config.yaml
num_hidden_layers: 14
hidden_size: 320
num_attention_heads: 5
num_key_value_heads: 5
head_dim: 64
intermediate_size: 1280
vocab_size: 32000
hidden_act: "tanh_gelu"
norm: "layernorm"
norm_place: "pre"
norm_eps: 1e-05
positions: "learned"
qk_norm: false
attn_scale: 0.125
bias: "all"
tie_word_embeddings: true
parallel_block: false
extras: ["capped logits"]
init: "normal"
init_std_qkv: 0.0234
init_std_o: 0.00441
init_std_up: 0.0234
init_std_down: 0.00441
optimizer: "muon_variant"
learning_rate: 0.0146
beta1: 0.9
weight_decay: 0.014
lr_head: 0.00726
max_grad_norm: 1.0
warmup_steps: 200
schedule: "wsd"
decay_fraction: 0.373
decay_shape: "linear"
final_lr_fraction: 0.1
batch_tokens: [32768, 65536, 98304]
max_seq_len: 512
doc_mask: true
train_tokens: 561200000
max_steps: 9195
dataset: "wikipedia_en"
MLP neurons of a small language model. Each row is named by its layer, matrix (up: input weights; down: output weights) and neuron, and shows model dimensions 48-175. Each number is 500 + 40 x the weight over its row's rms, rounded and kept within 0 to 999. Numbers have three digits each.
After each neuron's rows, "fires after" lists the tokens most often just before its 100 highest values on Wikipedia text that the model never trained on. A number after a token or word is its count.

L9.up812:531452479522482479471507475449462558516535502511527549497530489444522446512470507531461535530475552452516510515493438481484435512445520463541500497546446503531505479563464484510530445509470477426509504495506497506450458496500522513495505509519531531483475556468534507480519574474536587452493494593476531578449497532550578500455446544508568447512568481498429501473521539491549549541496
L9.down812:521415497490441507524471497524493531511450450437501499533482556509437513475439443459480499554478514527461541480486512455489501564452570461535448468487478502519492469555503471516471513565453524439505559464503519511407482439538473518548472563386488527496514559529499531482555605492502538494452496514477474503474478446554578473477481508533502442526495478563453520436566465501529478554458
fires after: "." 73

L11.up74:529556481569511538454526591505524507448469497547532430546463461488480437506536516534411510562493435414470465507424528524534452543533468528466525491522531481521462449584542465562463455499506546465566450527423556553507517475519477455455520519507485466482511505494531552532496461477468527498483476478534480461490517505460508486525419511540542529496525470511498461510505469501509481467506
L11.down74:468536547562550557486549417504497533521546471505404466497476452466539497444489483485470518512543524485517498441493589461447422492466503544439468464409511579556543489481549490469518521524485566512532501556504470484521532569490442511452550551520513418474471527520455548478445567533373527506537554496461481522455584493482438516500481488498507467517555473548489478443447480516541557493487
fires after: " 0;" 22, " 2;" 18, " 1;" 17, ";" 13, ":" 7

L2.up241:600537504537448484495467459464530457528552449519524507511508542511530488407465501450492562422477491456532477441519514464517481460539563471487552502593521491528504472557499557572478503477468527486550523448480452529508537585539460470385497502505464465519517443585451527459508446482511452465563511519539570532570512501507458464517496438585528495527535532468505525491552500490547426479453
L2.down241:561500484496460460564575509494531509532486498442437480512535495493580502509489510432498544495448565530497538545492481481495459499471480450525530493481557559553487461449495581518452494568539520402522500503514416431493498481523517504492461540502470520519547481523477515506496472505458458526560493567526527451471469428532541560470562531500492549455583445444491572514543490427494475507460
fires after: " |" 23, " 0;" 18, " 1;" 15, ";" 9, " 4" 8, " 2;" 7

L6.up698:551570534544472544485569483470491545510501573450496498455533526418451461530486492480524511518480561501554469541524428552529508447474572476465450473428509481526505493590510497515477519486401534552469457496505498476501501512486504528453462506438446526469456490481541443514549396525522489529529474483543528511520445484572539417549476545575437517549539438515552526400477509501438422528498
L6.down698:575553444484530483438527515475523445462516524480578538516443484439502529491527479516481530540510440431497503478467450461511522532532533492606516512462527456516462496536531518518443540466519482478511553443540488505560532496546533486552507496524542460479556554533539474440558448451466520564468526502478514469463487525482496492510557505529506537490515498483501498464457532510456515547474
fires after: "\n" 37, " |" 16, " " 11, "." 5, ")" 4

L2.up324:524547490497524490531427458529504564541556488554464531523475515369424543489497482507541538486399490484576478486496472477452474526505469567489481521465491494510493516480464557532448518550465442491534437493483456424485572573582470499615526518472572538441418531473520555500542448510526523522444521516513575462522509542502390473483484448515486528577507509606509479472509483523506562471551
L2.down324:462543427531508483517522497504549531551468532581432490493504526469555440501476514508461537460451491516498521496439372498407505544456409508428562530506511449509537508465494507562576485528424495509481530456450492502472592530546532494533530535542552588491480466403474470543513499494549565442490519549480558495471510449530534498512524500526496468494533447484483507468517389512481508546564
fires after: "." 79, "S" 7

L9.up575:496589544570546520534590464523488507504453524546484478513491519543492465481536444451535508374521460479552473479461493476462421479503526561427483507483526487480546423561528511483615505532498536501595525508501494492459531544538498507504509443528454476493571429535468486485440504524498485417489503557490636519490495469490423446438555543484579486495493528473521500492460500489468480514503
L9.down575:473448467595533577480529459512500465492480515514473500505469466478531485472460460548537469496460455449500556498527552530488488470463488549466500446449528546503501505519525456521546501542480482555573510575506463479467496480522426463509407553536520444496560506513493544472497518532511489407571497476435526441522520529510446544493476506508568454616435489508471570478511473515474534480590
fires after: " 0" 28, " 1;" 12, " " 10, " 0;" 9, " 2;" 8, " 3;" 4

L8.up605:533478461534548552539548545468542533541461492458530469519531421442489474542448501499495539538414551489489451521567507512463507426465447460578574579493419500472423504550531484524502481514457532460485491545534476504477522493409461502515505518476591557505488498541492435523558457513490508506449551502570544552514490486489474410508503516499486516619522457554524511520538479595542523510475
L8.down605:507485493535569544553523562546449535511565515475471508463523488553499437500445472459478564517495543500476526534518471510504459496488514449463521491558471558582506507606513520474474506511447490468493547531525450435497488432503531497524504476503557518530523488567455463526442458547391520468497475500410456517484420471551555558499431473431561462581532460549507539474473509558564508548505
fires after: "." 64, " D" 12, "s" 4

L6.up824:481526442512530538462485508464566545527484535551438571426541546534470485521528456523477478536493558452526489523475513472593480502538469481472502501497581471552505429511428461530509448487470475473527513504528453427526447546468577569552516514498548529502552472526509518466520511502465435474582519400456506568526534568550484435492491520465486468423433574471496605537503503484479553444492
L6.down824:469563520499427489479431495522511568488429544531513436468566530501460477483555485468487478544495466469510510485540534420569513524504451472464515533487516533534518460460480449533555489461505349455505526657532489469485473576517529434546506533512511586492596492490515489452455483498468450485590483438487476501530537553550494501476457564505528498454429527517561514564460492505465472491485
fires after: "==" 48, " ==" 25, "===" 17, " ===" 10

L2.up1076:520548458566455481457480487389532497514473520516475471495516509479431475585536476505507460434448481465515469515457457479469523463405521514530493437498519515553509491480529507485455508470437531484461452522491551417459513551429502438551539567518580523549454458488473500511520472510507568482411469487587532433479448566586512461481548506441541502535507491446548508511498575493501592534552
L2.down1076:521538571455483475476568493512483483456472455534487512425513491565488458512468511431482495466498458513480493593429529497523462481473441424373517510549464488537524444511524496550489529525449575473512475384530561540535506528488522502504419539544490534492550473491520456413526517518583465525543433570492535460517505471461530546418508548484503531539503451417547541424418487552468487544550
fires after: "S" 28, " U" 21, " United" 13, " Jr" 6, "." 5, " Sr" 5

L9.up1073:499504573506503464494518452489563510548494489461561515566525524492481423498556494498500543616498483525545468499511485495484455477414450482442494482490513464561520435488500558492542457442460513462533410567523537521554461549467544501531530540554434529450529515505529511453457455531468465489483597525449473517550517519589458484506468401416462433519514496519569441481551533428531535422456
L9.down1073:531606529517575540524469480459495530559547526482559524524597502527437485478456522415527483414508480544535522495509556490469535539508482475456499453528532474472506505366516506546528431493504489511500447498415467521527443461462583456565454546511460481483493551480534529448523485495490433453499500526415535569566594477545527507457459504491511506446441483564512521500498503486536562535495
fires after: "==" 31, " ==" 17, "\n" 13, " ===" 11, "===" 7, "====" 5